{"n_kv_head": 12, "vocab_size": 8192, "activation": "swiglu", "norm": "rmsnorm", "rope_base": 1000000.0, "attn_scale": 0.177, "parallel_block": false, "extras": ["capped logits"], "init_std_o": 0.0449, "init_std_down": 0.0517, "optimizer": "muon_hyperball", "grad_clip": 1.0, "warmup_steps": 200, "seq_len": 512}
MLP neurons of a small language model. Each row is named by its layer, matrix (gate and up: input weights) and neuron, and shows model dimensions 48-175. Each number is 50 + 15 x the weight over its row's rms, rounded and kept within 0 to 99. A neuron's up and down rows have the sign that makes its largest values positive.
After each neuron's rows, "fires on" lists the tokens most often at its 100 highest values on Wikipedia text that the model never trained on.

L3.gate552:63 38 61 81 35 37 51 64 80 64 43 34 45 51 15 27 53 33 19 39 56 74 52 29 62 56 65 58 49 69 36 50 43 56 52 68 49 47 45 54 38 73 47 50 90 56 47 42 49 55 47 50 58 77 68 58 65 74 37 64 47 26 61 22 48 79 51 71 41 38 48 46 24 71 33 60 68 62 30 49 70 48 71 28 50 57 46 43 51 56 45 36 54 47 37 37 62 32 37 67 35 54 35 53 61 59 68 35 45 33 34 38 42 63 47 80 46 52 56 50 38 26 52 49 81 40 63 53
L3.up552:54 53 43 95 47 60 72 68 49 48 05 40 45 51 55 40 66 64 72 45 53 73 38 42 64 57 33 48 55 42 12 54 47 15 68 77 36 38 32 43 49 58 40 68 48 62 49 57 33 45 37 49 50 63 60 35 59 44 65 31 61 50 74 46 52 45 59 56 49 63 48 54 38 62 28 64 59 41 41 57 60 55 58 13 59 71 62 47 56 79 45 31 36 87 71 39 27 28 46 69 20 51 52 41 50 12 46 65 42 32 21 59 55 66 30 65 61 54 60 37 30 41 87 65 42 35 63 44
fires on: "|"

L3.gate358:44 47 59 46 79 51 47 41 61 37 45 21 53 60 56 64 63 41 22 39 37 49 58 62 41 51 50 71 77 55 28 43 45 47 24 31 29 81 52 51 73 50 59 33 46 52 67 51 68 42 48 62 38 44 47 72 52 42 56 42 70 41 66 67 54 52 62 48 80 55 61 77 21 59 72 51 48 59 47 28 44 26 57 41 45 89 50 24 42 43 48 34 31 44 54 39 27 45 55 34 44 54 34 61 29 64 46 49 32 36 28 60 17 50 72 67 40 41 56 57 69 44 61 58 57 51 40 47
L3.up358:57 65 69 20 67 28 71 50 49 49 56 53 26 57 71 50 36 39 43 38 53 23 50 35 46 39 41 77 47 45 58 44 85 53 42 30 40 47 58 42 59 62 43 66 73 31 68 68 50 32 59 50 27 32 42 35 46 59 52 89 53 31 36 62 20 46 67 20 45 63 61 41 53 53 88 51 57 76 35 31 48 33 54 66 41 52 45 38 24 49 53 61 65 48 59 56 53 68 37 67 27 35 02 37 50 65 33 73 62 22 30 38 34 40 63 41 55 55 58 43 72 44 42 35 58 61 67 36
fires on: " is", " le", "'", " bar", " to"

L3.gate20:40 38 42 96 42 56 66 46 60 44 47 47 60 50 75 45 63 40 61 49 37 59 64 11 47 69 15 80 58 39 43 79 57 30 77 62 77 46 57 67 48 49 68 65 36 42 56 52 58 62 48 67 36 25 47 32 64 50 40 66 53 44 38 59 53 42 43 60 67 33 48 47 56 65 41 55 39 62 51 26 24 90 20 43 70 71 62 68 71 63 50 50 67 65 42 67 64 51 57 58 52 62 34 62 49 48 58 61 76 55 68 59 39 39 75 48 28 38 19 40 32 22 37 51 52 34 36 41
L3.up20:46 30 44 48 61 53 62 78 61 75 32 43 50 66 49 74 40 74 62 45 51 39 45 32 48 47 43 61 33 53 54 71 57 35 70 63 52 60 48 57 19 38 55 53 39 58 56 68 69 59 56 31 25 42 36 43 51 50 32 51 59 44 47 53 43 49 64 33 44 52 59 72 71 61 59 72 34 67 47 37 38 55 54 31 59 74 54 41 59 46 47 36 49 57 80 68 79 36 41 33 72 61 41 52 51 35 49 46 47 55 88 61 49 12 04 59 08 72 31 41 56 36 53 70 51 35 62 64
fires on: " to", " of", " with", " by"

L3.gate42:28 38 46 64 71 51 52 50 41 41 67 43 41 40 45 71 19 75 77 54 46 58 72 63 58 55 53 50 57 74 37 45 40 48 44 39 26 56 65 46 52 49 50 54 31 50 20 44 22 70 73 66 50 57 48 39 37 69 62 72 74 45 59 45 61 77 90 65 56 62 47 29 64 86 58 50 47 55 35 67 53 29 58 34 35 57 37 34 38 38 58 50 53 43 43 50 52 57 46 45 37 67 53 21 36 64 59 56 46 62 44 35 62 30 49 51 50 40 58 82 54 52 32 77 23 42 54 55
L3.up42:38 34 50 46 57 65 34 60 54 35 66 36 52 42 46 46 59 44 32 61 94 62 67 45 53 71 27 56 58 42 32 50 54 59 68 24 27 33 41 66 43 44 64 46 46 49 29 50 48 64 62 43 72 26 42 79 50 71 35 57 46 32 30 42 59 47 61 62 36 25 67 38 53 60 85 58 43 53 39 57 75 58 34 46 76 47 25 49 64 74 61 20 53 65 35 54 54 72 35 35 43 53 53 42 55 59 77 28 60 75 49 78 78 37 29 51 42 45 50 84 54 67 46 57 24 62 53 41
fires on: "r", " January", ",", "ar"

L3.gate212:42 47 83 55 47 55 52 67 56 13 54 37 52 69 50 34 71 48 48 43 24 43 52 59 34 50 51 60 75 66 45 44 47 24 47 69 74 52 37 75 51 34 33 48 70 56 46 44 20 65 51 31 64 15 59 43 63 67 67 56 43 53 45 55 28 56 63 61 77 88 39 51 77 41 29 55 52 45 49 48 74 34 49 46 36 72 22 42 90 49 64 28 34 28 47 53 77 61 44 43 34 39 29 70 46 66 75 44 56 39 70 61 46 67 33 62 81 46 41 46 36 48 54 27 64 61 28 53
L3.up212:58 40 71 34 45 46 26 54 21 48 62 44 71 65 52 50 41 57 45 47 51 56 36 42 58 69 53 42 19 58 57 22 30 62 56 57 39 36 57 47 36 42 54 87 15 40 57 56 52 53 58 29 32 31 68 64 41 20 46 66 61 39 45 35 78 35 61 49 59 49 54 48 71 41 61 53 59 44 41 44 74 52 61 59 52 42 45 55 64 57 55 22 13 34 64 63 33 85 37 43 34 38 48 38 61 53 30 52 49 51 71 41 61 41 40 68 51 78 28 64 64 55 52 40 56 61 36 11
fires on: "ci", "rou", "To", " the", " des", " Des"

L3.gate306:51 41 29 44 69 67 63 48 40 47 59 24 41 55 39 56 52 34 40 38 48 33 49 32 58 30 72 58 23 31 63 74 70 43 60 58 54 52 74 43 45 40 66 62 53 77 40 45 34 30 41 71 53 61 90 56 40 73 50 69 44 43 42 35 67 23 47 89 48 42 50 46 73 37 77 61 43 67 64 47 48 48 51 46 46 52 69 42 54 38 25 40 39 34 48 71 44 53 75 37 44 65 61 41 50 35 31 54 61 38 00 55 75 30 44 44 44 44 59 47 63 33 61 41 56 60 62 49
L3.up306:43 48 29 57 36 70 49 41 61 47 44 37 71 50 60 51 73 41 64 50 57 34 83 38 23 33 59 30 35 67 72 33 43 43 62 66 50 54 50 75 64 55 51 51 49 57 26 50 43 64 68 48 69 49 80 59 49 49 18 55 50 40 74 64 20 60 46 60 66 55 36 60 71 49 51 71 35 62 52 46 47 47 56 55 66 54 52 49 50 46 45 38 29 42 54 53 51 59 71 51 29 41 59 38 72 27 74 65 28 12 10 40 62 50 42 81 40 41 77 52 42 45 59 32 52 61 33 50
fires on: "ing", "ng", "ting", "ed", "red", "ling"

L3.gate278:33 39 47 66 45 31 63 49 37 45 46 50 62 61 54 49 60 51 60 62 77 42 31 48 35 38 65 56 65 41 52 70 45 31 52 48 33 53 44 59 38 21 45 18 70 78 65 75 46 71 49 24 51 43 70 30 65 35 33 31 51 80 73 22 48 44 36 29 74 29 43 44 63 55 49 35 61 21 61 67 52 57 33 52 57 25 50 82 57 66 56 46 50 45 45 56 57 34 37 38 47 43 40 87 55 45 60 74 59 44 75 55 63 48 49 47 33 48 50 49 40 50 32 24 83 59 39 33
L3.up278:47 60 67 56 25 75 56 69 23 66 44 70 64 62 26 29 59 68 72 59 58 49 84 74 74 44 41 49 32 77 56 57 61 57 53 51 50 50 48 37 35 97 58 30 24 42 70 68 29 64 47 50 54 39 58 43 45 39 61 40 65 24 43 33 47 66 50 18 53 37 46 28 27 37 43 41 56 40 44 65 58 34 47 48 67 41 55 76 57 63 43 26 59 58 54 29 57 54 59 38 33 41 43 74 48 36 50 26 60 31 30 54 48 40 74 52 64 48 54 60 71 63 51 41 73 60 64 49
fires on: "|", " |", " 2", "="

L3.gate331:19 63 34 33 32 47 28 31 17 33 54 42 60 58 44 43 38 47 48 63 47 43 44 45 23 51 51 38 50 69 59 40 32 56 48 71 26 33 63 34 30 64 39 21 57 64 73 54 60 43 49 40 67 61 55 48 36 54 57 33 58 41 20 49 16 49 72 11 69 62 41 38 47 21 76 42 46 56 30 54 28 32 48 44 57 52 84 41 69 50 48 66 55 47 49 71 54 67 62 63 32 59 52 33 42 59 63 67 62 35 44 64 60 48 58 45 34 39 63 68 38 40 37 58 74 51 64 43
L3.up331:64 33 48 54 43 38 28 49 28 35 59 54 68 55 20 32 40 64 54 54 36 50 65 66 51 56 65 52 33 72 60 53 20 54 43 81 53 59 18 36 21 52 36 78 47 66 20 60 59 49 43 63 50 47 52 59 40 50 51 41 45 60 31 34 53 66 50 71 55 58 60 76 45 69 70 75 35 49 44 51 29 46 45 58 49 51 38 35 52 51 60 71 48 26 47 59 44 40 50 39 49 24 71 46 41 36 55 59 57 79 37 50 58 41 48 51 21 59 48 68 35 39 24 46 54 41 44 42
fires on: "R", "e", "i", "\n"

L3.gate357:36 66 64 48 77 39 69 25 36 53 52 83 50 50 17 21 77 73 70 62 35 53 60 46 53 55 75 22 39 63 49 58 73 55 67 37 73 89 87 63 50 46 53 54 39 68 59 59 34 70 59 61 58 41 58 62 63 60 51 51 50 49 39 46 30 52 45 55 62 34 34 38 56 70 62 51 35 33 58 54 28 59 25 31 45 32 68 37 44 74 62 25 43 76 46 52 60 50 37 29 50 39 51 28 51 28 63 45 60 54 51 56 65 56 55 54 68 48 48 57 59 44 64 60 51 33 63 58
L3.up357:75 76 21 51 58 87 40 40 38 72 41 55 17 35 46 49 49 44 66 66 33 65 50 59 48 47 57 26 46 63 50 63 29 56 44 39 57 51 23 30 50 67 41 54 34 37 59 60 51 51 42 46 49 46 72 65 83 51 58 60 36 24 65 46 40 52 42 53 39 58 20 37 41 44 68 53 47 60 60 33 07 56 28 53 47 53 52 43 27 73 32 31 35 52 49 28 27 42 47 58 31 41 61 53 44 24 46 31 50 45 53 57 22 58 47 35 54 45 35 55 68 43 72 65 35 32 54 57
fires on: " that", " to", "\n ", " because"

L3.gate537:53 54 34 29 64 53 58 43 66 56 32 60 54 42 58 72 67 44 41 42 29 46 25 50 43 59 49 85 52 55 28 81 18 75 46 43 71 53 53 47 49 53 62 39 68 44 73 62 64 67 42 62 40 79 50 51 73 49 40 71 41 57 54 35 52 66 54 60 45 54 48 63 37 31 47 64 40 63 68 31 42 37 56 42 67 54 63 36 38 56 50 61 80 50 44 45 75 67 46 21 33 47 25 56 48 56 50 42 84 55 32 44 66 36 73 63 41 36 57 60 49 65 35 13 66 44 41 41
L3.up537:71 49 51 57 40 71 46 43 56 78 46 56 53 30 56 78 74 43 47 36 65 59 40 41 57 81 58 49 53 41 55 49 83 66 51 58 40 85 39 51 45 40 47 65 38 31 61 63 50 59 31 43 58 53 55 73 68 49 33 37 47 75 51 50 44 37 13 52 32 45 32 53 45 45 45 55 37 49 58 42 65 28 18 54 55 41 67 40 35 45 58 58 42 78 53 31 59 43 62 26 45 38 29 48 50 59 70 59 68 42 72 69 54 53 30 46 60 50 46 48 39 53 69 46 59 74 38 42
fires on: "ing", " making"

L3.gate335:26 66 48 44 32 45 65 60 55 44 53 32 68 71 44 57 77 45 59 58 58 33 35 54 53 57 46 32 50 31 42 59 48 43 53 49 59 52 26 48 29 57 31 48 49 33 84 44 53 30 77 57 31 52 28 73 74 14 47 50 46 79 46 45 59 53 66 54 56 45 30 76 75 46 50 56 57 42 55 78 18 61 57 68 61 68 22 38 69 59 77 57 43 53 52 38 51 53 18 54 62 47 49 51 37 29 50 37 34 61 70 45 31 44 49 48 59 41 56 67 30 37 32 25 62 32 46 58
L3.up335:35 36 55 39 25 51 58 45 57 58 40 46 61 21 51 69 62 50 61 64 51 65 22 40 50 61 60 60 70 04 40 57 36 30 28 60 91 73 37 45 44 47 63 39 61 33 27 41 47 55 79 50 52 50 36 47 39 26 43 58 72 47 54 39 36 56 49 50 56 47 63 61 58 62 63 53 49 44 48 78 42 51 42 46 31 35 27 51 74 49 48 41 34 54 43 46 39 68 58 53 21 51 39 47 65 47 63 30 21 47 81 20 65 57 52 74 60 62 52 66 16 84 49 32 64 44 61 46
fires on: ".", " |", " th", " f", " wh"

L3.gate646:32 41 17 47 46 65 34 71 52 61 64 56 18 57 65 42 36 52 53 57 47 38 60 38 37 24 61 51 45 46 45 44 58 40 35 44 61 63 68 37 48 25 86 75 37 45 71 43 57 61 45 45 71 31 32 47 68 50 53 31 54 50 58 63 44 42 40 48 28 42 36 36 60 75 21 44 60 35 22 63 71 46 75 61 50 42 41 39 55 55 51 48 54 67 34 48 48 48 55 61 43 52 57 60 67 35 64 34 37 46 59 62 62 46 66 31 56 66 42 55 42 53 66 81 45 32 44 33
L3.up646:44 40 77 63 62 76 32 32 61 63 50 51 34 40 76 40 60 99 61 63 44 76 54 56 65 25 48 56 46 45 54 45 60 40 79 49 60 41 68 40 47 34 54 62 50 48 41 21 32 50 34 41 40 50 62 68 81 55 57 54 54 55 42 51 43 55 30 62 39 42 72 48 31 55 53 36 74 55 57 60 30 30 44 90 00 38 43 72 31 91 56 59 42 48 58 43 69 30 37 42 90 51 42 50 58 71 44 27 48 44 52 56 41 40 49 26 60 58 41 29 90 43 76 60 61 49 36 32
fires on: " that", " which", ";", " who", " /", ")"